Weights of a small GPT-style language model, trained from scratch on English Wikipedia.
Size: 10 layers, width 576, 9 heads of 64, MLP 1728 tanh GELU, vocabulary 8192, 38.3M parameters.
Architecture: learned positions, biases, tied embeddings.
Training: a variant of Muon for these matrices, 874M tokens.
MLP neurons of a small language model. Each row is named by its layer, matrix (up: input weights; down: output weights) and neuron, and shows model dimensions 304-559. Each number is 128 + 24 x the weight over its row's rms, rounded and kept within 0 to 255. Numbers have three digits each.
After each neuron's rows, "fires before" lists the tokens most often just after its 100 highest values on Wikipedia text that the model never trained on; "fires after" lists the tokens most often just before its 100 highest values on Wikipedia text that the model never trained on. A number after a token or word is its count.

L5.up195:099120158134115154123118161141141120148117078131125099128126117156127147103116161078160119133162136129150151121123134175103165122120106145116083173149135118118099092092165114102156181125122113143144156146124132154135083125115136122121181115164159087128104140129175125111125142141095151115125089141117146067127106154142122156111139167104115148102087130135118133134092129074109142091158107145092119125128127119143166135137108144110140139103132152141151172105153152083120149105140078118130109177146094066132147167116113142126116122086128132115099147149157124133087074111171128118123092135110137167107118109129175108126129108144130131096155130113158168156135151141096122143126094113121121120107116134158142145192139138115121155106182114191123071106096096167154112120149150
L5.down195:149121098162129141100128170131098083149114134127110121106112086128123189103156129155164116130097139158157146141115147138089127098164134139154140142133107122127139117106120147110086143155179154164147140117118129095088158136151145129129120116160128148126172149118136132170127130157125103163145164146155145106141184103137133160092131116105140144140081171120140161088087149161069149155108133133104116124109142123118126171167085166137116137116117073121150122118146134094142128141121157097122117128182147132171148106132068111103136152097157131143122131143162160132073117153110125127101146152125118150100149124103127129106116100110135132146135154123121106137156145146132083125115166091120134115101109162163095116092096154134131135151139166193183147103154143118135145146175121
fires before: "." 32, " |" 11, " m" 9, " (" 6, "%" 6, ":" 4
fires after: "." 71, " as" 4

L2.up619:155128126110105134118072161113131155107134152143087076111147122155128142111103156125064147124168162084131127135120050089125140110126151091111180126148123134130148131158121074120162124114157119177102118134139138121117129089155162156144183131150134092110126104114144079162159082132139133143143117093102135126161135166130113142171116166105118145141121137159134108135143136091091120110216106118115133128150115129140152137101127146140094145121134095152122098143121123110117104168134100125136098125112129164109143111135118124093124094099086132097131098154114150098083110113132088176105121093093107156190125102157151145154087128138098115130117104157155121144135134127177152138164091126075142168131123178197144131134167169129145110099151098118086115121095128107141132137076142
L2.down619:158111167171132096166111131180134118106101096115162137134137113124132109094114141133114121099121162098124145147147162094138144149138121128134146130165120126154134141173114149173145129063141127135111116128117118145123104146139098157143139158156110149105126113098104124138165148128097143116100103125133142106148134140108161139106125122141162150132140146126124130089097177114056146128118130143120141133114130107127190146145101121087146174128097147172081099186133148074131105143094087097141118133099143118137140161137143114095116116097087144121080111137099116141106106122114147135194125114111168142178084147157153119155100145133117182138075092158109127144129129138127177182119085113071103099154141140105109123137153175151142147189102116131120106117096137100118100138109146
fires before: " |" 22, ";" 12, " 3" 6, " 0" 6, "\n" 5, " 11" 5
fires after: " |" 27, ";" 12, " 3" 5, " 11" 5, " 4" 4

L2.up356:104120153136148140141156139127113146109191172115129148120152135174142123124111164122144168138123150107131093132076125154141103136124096085116109144127121148065109160113094103132135120119113132094154128121122145183153114114098123140202140135157109124097134174075113141105134123111133160132141094126108104131141131060169087120149113139169092084150114081155116086146157116130125150138147138111086155102160108188129141136150105119164115150117142113111125155111122088154103124139137107062112095117121107145129141092145144149129106118102129150138144097138090143153173142144125123114150090152126162135172121099149106149092127126121107126118124147076152145138119092127174146142103118125123086138159140148095130121155164138142127127093118117138157148120080087146145093083132157
L2.down356:135110135121136104093135130146166099130086154143134127100105146137105130089135111096083126130137100105126128088134156155160148147134124145121106110126125107124149162102084094119143169143123127088093134133135120115083127109118150122130101139117124082083117096120135128116143138119144097117137150130159153102088085149131159115132147164103105147127149124146103096108139124118171101115118086143136122154100149122088154176127146124104126161154172120143131107148129182133148163127141068118119144105105138098132152144108147121112124122131140094168147144095146111167138151156102105126135111141123115120148090134114130115127136160160128169091145089090090130174128142107142165108084096169155139104120108125156126101156176125135122083108121100131114129158115123125172108153123094
fires before: " |" 56, "." 7, " of" 4
fires after: " |" 60, " were" 4

L5.up426:142136097107123150079127109094110101104128149128141148141125152118102089164094078097120111139124129093110115137122144156123142167108127089110105187110140133113121140125124127173145116103140081142115158074123140115128127123138117190112144156100114155154121126146138123149098108109119131132099139123095135121093147115127064124136087120128147164131156146122139173163160108142122140124165160087108136125127105142132162136083143084143171155185145151117141166111111100108124119114145151138104119106128123117081139131110083073139157142104143157143151102113151134137132155156135101156124136131110121106129131165127161125098130129079145143169137145085154141137149127137163156130083144127125135153095118133097126135145088135118163143147168105131122126108089119159148111146132084
L5.down426:156105151100106109100152168157123136141149145143164149155123095157108077119103156135104115143126095107133104113120151123128142105105156116114100147145157105175091138104115123124131102139155157108119134111131136127116149138115131123100104153108147155118097137083149155082148095135170157097135150152140146135094086118058094112130110150119124112134126091141080160125124148128153140140135093147075159137110108123128149130101123084114108128126110117147114136120111128133138118106116205139134135079168112115127158088120131110151123114127164126103167109102151100115137125102096135122125111114094106110125161106116133083155130097129151134159131115119115161102140122188123131109118165107116101108142167125154154100114114152144152144129097101134104136093159119129109166146125115
fires before: "\n" 81, "|" 4
fires after: "\n" 37, "|---|---|---|---" 9, ":" 4, " History" 4, "==" 4

L2.up1630:138141165167115157165114136166124126091126132160112090170150111086120154147086139094139091102118111086127174105142111102127117156122088107135132138116130127122130101110106172139122159089115172087121110127122137154141177124094157187121103104125099137100075136101108125123130106117176102146092071143120113089130133102142118143114138154160115102135160097093166122134152177150156111134124136157168149130132124123127119143131128171112116127093172127137181132115101112139163121139124108088141148147095109122116094118108123123117136124101132112107127104159169114075125106143133135147116106150107164118118129155153133162100112122138122145134110157121134145103095169129117119141128152145092131141162139121115096077151128113085100105122176123131150134136126110116149122122128165
L2.down1630:156154139108134099155103153107140096133112166130119099138176122108094112113079132121149123149121102136149108160096098177100102148119146138112114095121127086151133140125093148172127124102128138157165148121127175155149146109135136124137115117158139158150102167134131177094112106098146125121125146128126094161135124120136164110126132090113135134147163106119137117101141098226163114104132114126078063108164119084162139138129161113130128148129134143097116133116108132172156103126118117085126158151137132132135133090140098129188126135127086146138105147178076155147126129141124124112146148095168162141135131131180129120111109109096150143149110111134125124103129137124128150130141136125117129113128111117124135114157175127115159119102103111151128125124133166148126144103127129
fires before: "\n" 53, "American" 6, "-" 5
fires after: " =" 53, "\n" 36, " was" 8

L3.up643:120141137147170124100130098169111085123148154130127123083104126107120145172135131127113170158111134158143195120132104105154125162115107117154136128159125129113165153136104127137149115139122122158112123140134149128123105117137151142154186142115126084127115157140148046109144159121147182145137135117171081094148137170183171126165109176121113132142081136158143129114103101098117093132163158117133126122122117164122110119145154123108131100135113112133136143165091130113114140106137120150129083058101129122151150115126135095109161135144138121124114110169131160145116148136085105116129133138112144084175079162140121120110088147162134121109111120179132090142124160085113109158145129120075124186138138143173169121140124133109095133144150100191116108070091115152160060133125135
L3.down643:139121148142153129127102127141089077099116133127140104142067153104116126143111097082117118102127117151116107119109164086139193168147131152128118140173128103092135136155116105145119106110138151111128165123111150118118149120160141173094137096114127145117093115115131093095092136140129169139123125124131161156122154125129141140116125123125134145111129121138131138087108162087099154131158106171135129121149128163127174124130123162102149175114118175162125101137141137117167168131172128153121120125119121100094130138115121137081108119147108132125102105117157130120146171113114125145143113137157147127174090150152149105125123139151105133094112111106130083156110101052086144186136114152116128109108132127136143147119139091127153119122115124119099117133102123121144099112103104
fires before: " |" 66, " 1" 7, " 0" 5, ";" 4
fires after: " |" 70, ";" 6, " 1" 5, " 2" 4

L3.up131:128139138128170098136129088118125084143083143167125119127151127144175148127117147116164135131109130123116147140157087082134124118122086112115135109103105102069155138134158112118092104120134159127116099169129103167120128131124129139166143154154144142115096154115110118180078143136139101148067140124114141112151153155073162128119124140166133119150104101096178149123162163160136123092114102123132130169161121117137113126118146110123142094124089138173083127134151152138143146085157130137135153137109153126076113134129163144120135113172095162117137093114152165137119073139124106111143126093133121118127124105130080132131125123165151093128147125149171119150105137105126118129129119122139118128109141113078150127080172077071123129127108136096133132144110128152138135138146131
L3.down131:157099135114114117090142098095177084099092088085107129083121122110128179123129134129138106081128123094098105138133069085113112108143148168125088096149109139142126101169125084136203129129140139126099103159129115121076145111118154167126135158119101162139137107149178147108122127165156110103140101142120091151119091090128126128144129131109154161091105166135122120132136151139153139091130163162107114111106105136100157143145140102151124106086103135157161079143122154188178147151123103131095098102150147118147157166113142123127109105162119127124138106138162132129153127176165141134122103142101145111129163092136110124118124157152129155147116137157126128167120130081134146133123159106117129153141105109162121127138163128099151114166184114125130127131104120133139149147154133
fires before: " |" 23, "\n" 19, " H" 6, ";" 4
fires after: " |" 33, " A" 7, ";" 6, " " 5, " York" 4

L3.up772:127124133103123125141126112127108150093136096158073100122132136150161127079105080130177135153170132136133178128158175134120144133109139134098126117079116129107147155070145145105133164127114119140161166134132118133079137127133123145113156174131145154112119139132118142119174109096170125113122124120142136123120155141185118142127162110161064156124137113165065177127151086143166115146136143100166137144153144112122152122120113119112132128128101122127133120155095134120143145076175185161144161127136145135145127088119122127101140126114135124102142130125101118128124128155101150107105094114184158147123088070127175121069134134092118150128143116067123116130125147147138127132147137142180126143137136167132155118115137117141121150116161114117108174069124144096117147138108138
L3.down772:099130138137122111097106129159116138136133129176069127143167128086115087109110136120143162119164132133166106124133157079136133082159109106162088100104089110083154134148143135126113162157144103143186138138138154134100142095115123141153110134150153111092090133095107119117118126143126119088114112140120143117150102137218141104134141094139127113115127150122100104146077108087142107141136147114108142156115165110096119124143146160143157160113113078132141134089143133112068106115135115163135134163187132147115115092141185149147162126132087129118151145148131113144121142111135173158146107111136156135125127140140127154150113127119150161106155160118103121120116106127106133133127118146124146108113159114178130111131181140174157117114133141160116099117179136109114146130120115
fires before: "%" 41, " |" 13, ")" 11, "," 10
fires after: "." 68, "," 11

L3.up855:162152159094152133100156126101132156078172143097110136137108096075125158098115130134124171105157138142111132139144160115123126082116111141161105155120172147142099122081091134146116130148187159113142115127181175095129103111134136142077163129127082124158098139129140158122180092113128180093122104167143114126143100104139133149147146133170093153143130139111128109116149127157142171106096154133123146164111125147099136143146114110124143144140107111122163161134090127151169176106160142108147115094123127109152163156101148148138099185135116106143136109154103127098123134174119133124119100147147146141124147112120130061111148141135172151161116111164120111141110116144136090111158096144109156155111155141186132099136133142127140172136148149139136121091126111126130125114127137
L3.down855:104133119128157132141162125125174171120087095143122151138139113096127146109159104143124121093131124120135094132126068119152125143133117134129114163120151101166098148122101120108122129112114158165157104150159085133118133063126106158135111124101139132164074140128153135129096129167124117135132141149123049174069133100159173147136147178127129143151088136080136110073122160150108148115109162154079142096087127119118108149113166125169145113086164112131112101155183125145180154143104139145118078099103153126110111103178141107135171119119111165125164121136134096122159128161140145149153084113121094088112172129119125116154125114119112119158103141102136108125169103111173161136146170102115110105124127129116115126111116118120136093146135154127143125151141125125126109100141123
fires before: " |" 62, "–" 6, " W" 5, " " 5, "." 4
fires after: " |" 62, ";" 4

L3.up1159:157146153117111087112086159094128151152130099140146120096174122174115117146120190164094129111093118131152129149108108141153132124153173099170130130113142111115193134127162148143143119082124140102117138115131120096132120136107152139095110126137139100087106078133131116101122095100128088114071174168112115163147141111103142115148113118098075129104155130160112106173159121154119095163160113127117151161135141192117144147133125115155138141121132154098109105108133157089076139148103109158105170161145108131117121171142126103157118113142126139133118099121132097140106162089142122137085179124162100120108109101142162148101175122108126126151146115109118139149110099117125117125171112137127117132136172088087112143135106141129130123125145150095130144155125145145100134122142125
L3.down1159:099140102059160129161180141077145176119146096132107145149139147123151155126135120131133114155132073129132153116128140157122097139149147131134100120125130117135149092101096116098136131151161147119125104145114120146139132143132102125125106118135148152126133140149114173113097130154126064132112127096119162181117096089129112123125096133106113076117114090127108126117136061161117119131123113132127155118130135123132085117143119165144160110104141127124109144087150157148118137157111106100117115111138122163097121138156125136150146133102141130047151131113106100166136159124122128118142196123097103095146121111129092125137154124129112147171159125081100143131119104171125081120144146153142134073085127118061145099111138128115122125159140137151120165128153195135101130115152124
fires before: " |" 51, " 0" 12, "\n" 5, " 5" 5, " 6" 4, " 9" 4
fires after: " |" 33, " 3" 6, " 5" 6, " 9" 5, " 10" 5

L3.up108:112100147094126119163145142142124139134153136135170168108125131111141103112131085155114154139123145144144138145146124124150140122150155131131132143104165157106164131111128122146113141107147114107113123146108102135145092081140079097116105116092175167109136117077142133185086114127103111109101147150140131099150129092095162131123136116077155109153129108136169069169122121159189115131099121132121075111110131164148136136165149110152124124137101147153110134149075104143131106107165135106106149093152128119097143105117112183132132117173134109126103126082107167144151120154095098110132127144117136136166154113111160122144113130135135128141120121114136122127111095122163118127112121170079100142135129171144138165164166154113110092121132134082120118123113138169125099096137101
L3.down108:142131144127129103138154110133148135108105119137134164115114114106104092131146140103140119139150145182102069102128139143101124165119100085113111128141050106125114148106108124124145098111112126116111143097112156104116147142124124180097124171118113112158160124133096096115118112112177105141147140117137131121127122140152113158168108128125096096139149141167095130139150112127170130183123169155126157103141110133108167100144134107161121141089102140149119121127097163114161161094121120113123096140137123157103132120126161141167114166098133152148150150097131124163119126115151141151143137102112152111146114164122091130126096130116121117141111125131139152121143128120077128121136163107077152160099131126144120128079152106128149138135135111147126150116173087131152134119159141
fires before: " |" 40, ")" 5, ";" 5, "7" 4
fires after: " |" 45, " (" 5, ";" 5, ":" 4, "." 4

L3.up1262:103144135124129114142131110122121075138091138138164130140163148144108098128127157111142158152112150118110149115131145137139123176147120102166135074100097132110121134137146129160080160132126139159099119121080113125121123172136142122144117189159132083131162126107091114124107129086111155164107173139151140093183149109092143099129148126148105136135137099113160127123121108119106098152079171115148132142158135134109111110173115127100125094160130139158137159113111121107125104138163129137146137100144130146131072092097139085163143124159133164117118087117105099145121103124125112106115132134105132140061081136107114115149157117110156105116092146085191149098126149133135103163147102136122131113110127134090166072123163096110113188085099125157141133090177120181161145136143169
L3.down1262:117096132141142093113097124174123131145102125159151090159174135127137109143166138102120090160120102153157090108121137104104131161142071138090120125127134098085157161156117136103140114147117137128151118122120141127176129137140192148141099103135125095124101170090122102127100122145142145120109132118121131078119126136132151106100111113158155113124127108131147134140128130101120115151173060152117117113166173103124122094114105124123150094111132144188111170098185133110150122138138118125153146138164103146126099123180101135124190108075095140097131169115130124136135139111137108142151108082102111137150116192169147138120122137121115107112130142086147106121158093137085084149120150093113135123130131115085151152156153133108146123111140143071106121136165157141125117124090103
fires before: " |" 41, "|" 31, "\n" 8
fires after: " |" 83, " " 4

L3.up444:126137131087126114127128121134135154106078150140131121139110119127105152134153106118135170112108098090128123109117141153127133125150099121161115133094114111098128155108169142132148150140146127141131122122098113093129115163091083091133129130120130146138118110112119153108123119129095117141092148117135110160160186133124160146116153126121123103103146099087144135157112111138174155146165115121116124139131138138126116137109107109083134129119140123110103109105130082113121153169132113161108117162161125146096136094182120148121130128140163128123125131100138135114143113136169112119091140151103138095115145109163157144106148136116151133107155115113092140130132110088122156140154124126146121143143134128134099130114079088119091132167088150132107134161133129133157124083128187
L3.down444:155121143123141133082124152119162104121104100113126130153095135148109174113154096136181133153128088103143139124104149075093155146093129101130146123111123124096123132094152118140139138135116139114117086164089097103082097149110131143106115099145112162110125086125112133146122127135104102167158090136102104159126151144106083122145133137093134070091164203128117116135135185149128144122123113120090135146131136134153173145163097164166092133120139119118133105096139099114104116149154132140108103154158141136169115125158151128104118130158145122128141132167097118182145101133136152161128110120122103061174135122100173113157141121089169141121123156131145182134138148135167156161164139112150162130099136102124138117154113112101111105132118140139150146146123160131116134114158113
fires before: "|" 71, " |" 16, "\n" 5
fires after: " |" 99

L3.up1184:136158149143153101150145112115073133117115146147156114127142128151153113123121158142103133102134124099135160093156126107130136104089137078125140122130136128127166099143124124105110161120129182121140133162123108111171147134113114151165127146129120145150123103116107126107121143120152115128095135140162111093100175139130115137188135131130111182148162117097109124098102129118181104141070128158122146110101138124133119135165134125146118095130101087149132114136103135121131120139188149156145109083162131117122119137118158119113113123145110189135126142117100132110132111116129170128110111065136116127124151118169070114137141124130142088126125138086163157138102193127115149181131112131125106144120107116126116093112143061121125138135157138129120134149163099149102148148164113
L3.down1184:136124160129120132119106100106139074094123125121144157139107101132146116113144136128107117102152145076138135098153123087114118124150115108148114136169138121094139132152074149101122082129116103125103119154129162149087143147158180131145096129163151123127123093180179142096117151140134102139114135131152116098117161099153123095127152082133167106087079147143135107128120099080136127074079122146123114133079137120141176153142137161097114109114074170136133124151137150147168133153135136151081133095117157146158132123122161126110143105096133099142097135092118130102118179126144134178146160136100093121117135096164085134144106116137113125191108125129147116136110101122074130117125126116127126141143169118072113141085157119088122084157132103129067138167100117155156148146150171
fires before: ";" 40, " |" 22, "." 14, "\n" 9
fires after: ";" 45, " |" 32, ")" 5

L3.up1624:155102171068119109093113129144128183150138155112154178130108123166110143157162119155168114115122156165139090159131147166128139127143120138175105146118142138122142122074094147127133108157145133163113140098139166085110112129146073091069143189172117078152116129113087133106170111187090146135114148145169117102144133140144110108104126169148105094149136139104136121146105156133164123165103126084136133115110121144153151154112114093104118115127136116110116130137108074152113149150140092099135137111104108129126126112103133150104111123072153138133129139101125117108078147100114123105148137140165104154118133078142158129122173135111123151168120129122148147108138131095173058118141101124137089111116145131162131122139109142161095146111130132150136133130164120101145171116136134
L3.down1624:121131101122138153109144145121143173175144112128106151150100148114136084121145144109131127174126108119112079115104139113133143142122165094149157132126173119151149114099104134102104152172081111131140062136109140058158103132072130116143102128178123075117095158144125149115144140155103115148163178134117139117140146149108098125114120098158087128104104099145116107114119153069128148104135137134110128105146162163135097131156076112125114145129189115134132134126134118123128162128158137131132115154180129154123073073168106140161126100131111104111115145132115070167115117125130081174146108134123103082142138152093119148132120140174140124132141089110140141095116106109130138200172086115107158140113152141113132098142146117132098111125124147124118135144093135102112119139111117
fires before: "|" 80
fires after: " |" 100

L2.up1547:127144144094157166134139157144101150114130185105104147113119104121137114147113142157106132153108135107140104115112150084130162137088117142137171150129119122087145085163131180122083129125120146125177165146110075165165143140150102139122146139099160170165105131148160085172136154130122098180131090139107153128144089159109102066150133119145143130092152171172139128098133108163146139164167131183137177100128143152126125156148103134141143160174104112076152135122109143118152092143136069106155156160140089116127117129144151105101107156137102134109098102084165159117097160108117153127113154164115130114087156103097111107135072129135100107166124115134074098125098128113140170142124181130161153143131094081143113127114127148091146110131112159120127145138096141120133117119136128
L2.down1547:125125108167176144143149166130116100118159146113117116114171106104154126127132146111136083117116140096146133135098096110116119103143107104144140117151150120146143127122138146157157137113120157129163117075148099129152067096148140146157140140096128167126099132123123123104149120133160152116151129195135127133124116137163107143114133130157155165145119121153130109119145123179146082154147089131111103092087157144167139180132086104197156103111170088100139138086141172144176102132163118073149141125116150155124125104117112098076169132132135130144115070094084151139087146122125076116134105129131105123122156118124102122135097102128108086170139137140123109101119175120133140124125123115181106168128118125133106128088149131139152146101119096107142119142109135140123103143084139
fires before: "\n" 87
fires after: " =" 45, "\n" 9, " career" 6, " season" 5

L5.up1337:128084147101143121138124097099083114135153112098138107100122131169156107142169116133155135130181124180137131171143135109122147186107127142158141132127155105129122080100093134134146119124137127101116136142121133148180104110129155115123148131149144171110108092069120089107142097107145133108120098176084078133109126165137135134090113139161105103157129136139153145113129163102140114138137119136139123146146165143171150123103165131150099093130126153129150133087124131118135178165128142103110152146133107145103137118135127112114125146109149096147132090131102122136144146161124131135098168086106116146133169134126138147120105105122093144069172094154141089147131106144094139101122147132076110151126114149139083149151128115143120159094134159152117149097131122124130089178125065
L5.down1337:166112112089126110131154126113064120141147102124090127075115189142128114137097159131147162184176131151117100124146103136113120116123101121136136086110156113134118135156165115115147102097109122140157140129126122137157100117104181135106137149139140111109133106114167124136122113093135112139092143136054095145127128166149146131076127150137111128087128117137147170137119133146150110105138091115120102127121137168111084084063135119150123120156102154115108088123172155102171183151157162129162126158104112131135129126124129060141098137188119153127178137146144110170163138136165123125134124100162125110161114092104150130160135118119116074129124139142139120102114136174108122097143149123129185118157129142153071120126122105140160129109151147110092119088127121113104124143135087
fires before: " January" 12, " March" 10, " July" 10, " August" 9, " November" 8, " May" 7
fires after: " on" 54, " On" 11, "On" 11

L2.up559:134172113175113120145130150107150158098095115131175148151154114133091097152160115096126148132109147151138134166079112126156140129135127108145121210114150094119119092131154108083100178151093124167154108098149147119070137121125155146111146114172122120142120089100110096105137133144144122135120127124078165115127135129112100111138120101173074125111139143145097130124122153115143093106146122125139101151142112145132138132138114130121142111147099095147108127126151120135133141150176133124166099099115134144132114089155139159099159133111160153142158158147083149120133128158109080118152143154115077131174142144141128095118129112132084162087127142162124124115081156128110114141119126163105114122187150162161120101129171118110099130122121129140090133157104161160160104168154137
L2.down559:154202153112100135126088147106127157136103118099132118126096121139120137135152110116127129110103081128136113130143139139140141065151166104153121114125163157102136122150139135127105139152147112136133114179125149096101122165161122124151112136142109137116125156118171116126150131119127131122129107101091146126129142117104093130081157148139110132124114151134111132120159144071067124142112104151127114140115126144085159146142129100148139158099091061108101128152127152149108097151155147139117149138154136104124130148127118119105095194126131119159177100133118154133134121153076127120111124148168124152133151134159164078109117099118113138090125137165120132180158106131096115134141108143086153122153122108126154126149130140144092104119136129125071155139131138133077145160104107
fires before: " 0" 32, " |" 19, " 1" 10, " 3" 5
fires after: " 0" 34, " 1" 23, " |" 19, "." 7, " 2" 5, ";" 4

L3.up1342:133108130173131140125092130118111163122143139111167103118105120127162110155136167104136123092081178139133128142141138134178103097144092092158124133097166136143126147177098131164143114151136102148124144083141132153112166149138115125084117132153128097143138145118125151110141161147150127124109140127173127132170132081150138143161155096088059094119159160114160102157137110104151122131145122082140113134116161104168117166138117130135061135122128123157115150116094118107126140158113155128120145141176133147137147124137137141117138150112147115157136114118164080127090075099105131145103097136085130120114122063152116105076159168102104126170157161121129105116104146153098092147170111139081114141153121115119157120171177101128132128102106147111140080135155128155142129108150145
L3.down1342:095142120097092116120098135120081116106133104110122172161103124156140134142101162161113139139149118108141115167148106147092113132092096077103152122135137115109154155140120080117172135130156108118139141090141134096109079146105138145118111148125111081123113122128148153154106124126133100133100125145129150134157150128117141129132140083088120095132089150132123118133146107143159140130122152149169141138158188133124119133141144147080112145130129131133094129139127132130144119137168201148113095150149129132128131103112125132094154116125138152136149103114171091156103098124098138140147118156116121146149111133151160136123142132098162166095130105107145111132098121113086151128156102131098107162191131144086171130152119129186123116110164128105110094151105117133143135149112104
fires before: " |" 58, ";" 9, " 0" 8, "." 4
fires after: " |" 60, ";" 9, " 0" 7, " 1" 4

L2.up1061:160164126131112119176159082175144104176097153153183119167142116140152103140100161115115113105090109147129164154118130186144208145112082117095083088093129127080147109119158143106110138130141129141143180124109156150112115123116127104183099122121142141137134194121163153138107176153110121128130126102151118083110109092123208144094131159118102096120114147124108142185120108092132061123101092091151154117163126118141127088112107103145147144160142147156116176107123144146108143115185094113143152133136110115137157107138137114148108107133121151097083091098122162155152103152138128136130169116109144134114144155133136103122101113104131149151141115074144126117131124112112126126130106140140075093131141103073164118105131106114112142157139118086155124109174134104128131093129158
L2.down1061:160135128145121130136139113102170101113112173106148186114132114111130147122109110133145143126113146125122118153155101108165156115129130121136137117134115083161101129145133099138123090114107128141122126127093143126119157127115101147182108115130141149058150131085116113102118151147124084124106084143086108150086105148156162150135163174104134112132141141144110129155100148134177123111163138148108151130123153098120108132147135146085131109084117106097148133158078142180127088158091144130068114117125122090145140155125129133092126133128078158147135144167143111127148090130115136185103120135100148098145148146197121133145176148136142144146093167116138182131123107124159137134115135103137102099146121104128170145114155112093120097111128154081118139123104184152150125139170068
fires before: "\n" 37, " |" 11, "|" 10, " 0" 7
fires after: " |" 22, "%" 13, " 0" 10, " " 6

L2.up1678:128089115134092128092095167101131147122149114116137147119125131087152115116117140136151122134100139122141144088178142132109110138113082179148107110124077176150133083119141111108128123115116131173138139121109155123073097122165164124110155159116121164137144129134131142185139110139091110110201143144116116152107150114127140120114120074107144123136126142137119133146140155155180092123150118104116106132112087144146080175121124152114155115128158141126107142105078108122152125190095144108097144098150171170106149123128114074114126130119108104100100101107104131141102158129138088107129097121106131133104120112128129096149142137191166184147164147150116063107124112116097178136134138098165127152121118107111128117131172093132148126123148113137110110136114153130118135087121132
L2.down1678:160091082171166150128166154140138155127137110154124131160112142128150114096113128090107146154105090142071116125121145134124090138148147142131108083129080162140131151123121119126107154121159110134110129153151161134139129160120089113135110131130147152094139133135149117109135093098154155158107090143103146092120147150120136118117136144074116126132105122151121106116140121102143120126121115118130140079162151149158143118147118157134152170141138172194129120152127153154168164103124164193147100169149130140144126130092127150125129154093084151099111141111136181068111133134131120085131131155105120099159111119155109092101101145124132143170098094099115106129147099104117139176152149144093131122083145151118128132066159127097151141108120110135121102107131144171062144094103121
fires before: "\n" 41, "″" 5, "ph" 4
fires after: "\n" 33, "″" 11, "|---|---|---|---" 7, " g" 7, "′" 5

L3.up795:138105124120124121140118141140149113126156148157133161139126146106124165154116091176100146102124087140125133119134115126101145125125122114143142118118120152114137110121066104124114125082127111145103162153154126072107049103143117127122111137149104095180111094160081111144099175145172115115116117184136131169134100088118149115140135125115140129098167095146156113139149134100118123159161148170108115135117153174121109136133154097141172141123109154107136142127126104111129083107104128130143089142175147142125110131151130149068156116111078128143101126209115137158152106149111195147121074107137141159131145105099150133071106150089134118138136127134108175132119139131120118123128113139135137168122178130154123152134077106127128106103120136116123124116114114092139121161158149
L3.down795:114105145133157132121124113082143097158171135116115105101163122104149161098140102120118100132148104148118107137098132090119117110149138101107133090122086113111119155111133128136095149144135148140149127141131151114136164098171148134132127124085145100141132123108159143125083128126109118156118183155164128124128099112149211112121128110126181123160114169126111154159114146144176111078134137096135128138161131145155084127125138140126145165197106162114131111123096103084163114130136102116116080062134117160143168160134088090131064155095134127096121134129114169145125120115107144109142127115109163141139117143131155131097112141111096128148112140107125111129133145123110182132160134152093175132150128137137080098140122088136109133126132123143123117106150127111146144119083080
fires before: ")" 25, "%" 18, " (" 8, " |" 7
fires after: "." 74, " al" 6, " Al" 4

L5.up517:118162133103110058129111067116144152105122106147139150109144081125104104148136145105139166129106117168143127121168122121098165148124160102126101142131101133157115156126116177123101128099145147123179118127114145097128105136170190092147085117110180117135148150144104145135156193085122093096132155136158108109110126150129115155103121141133140125118144065152103128114112113110164114147113116188105103064141118096133105175112146112128122146116100125139137133164089126144102123121125138083099140108099120154162143102109132162128140135129101154130123156129135140131128117157109122089089155146104128122130098170178131139132147159121081121106128155097124104101175120149125106144163106134131111166169107131126147144150133112140133131149083123134119123096163122085139136143127163
L5.down517:120144167136144108124130133190125107155100128134117103127131087139138107120123116147156100106131137094115166083138134110114166133132136131082174123085134121143094134202167136149125144095107152090118129142097132161080108125123113129154072114103173134103129126127104159144147081160103134101132167139116128144128099104114146130123144106158150129136100131105114168130097124166100130100141125106126142156115142114145114149139098164110114096177161096103146151162133060130123146152115126121080118067090127131097092109146138120112134073115137116091163148120125162122104150114068104098117108139124134137114116116139130186140119130149140121112138131144148145094088153144110088126131130153104086181126122129151140140110147089152093158129130116110093129106115139119116134142112117
fires before: "1" 13, "0" 12, " 1" 12, "2" 7, " 0" 6
fires after: " 2" 16, " 1" 11, " 4" 9, " 3" 8, " 0" 7, " was" 5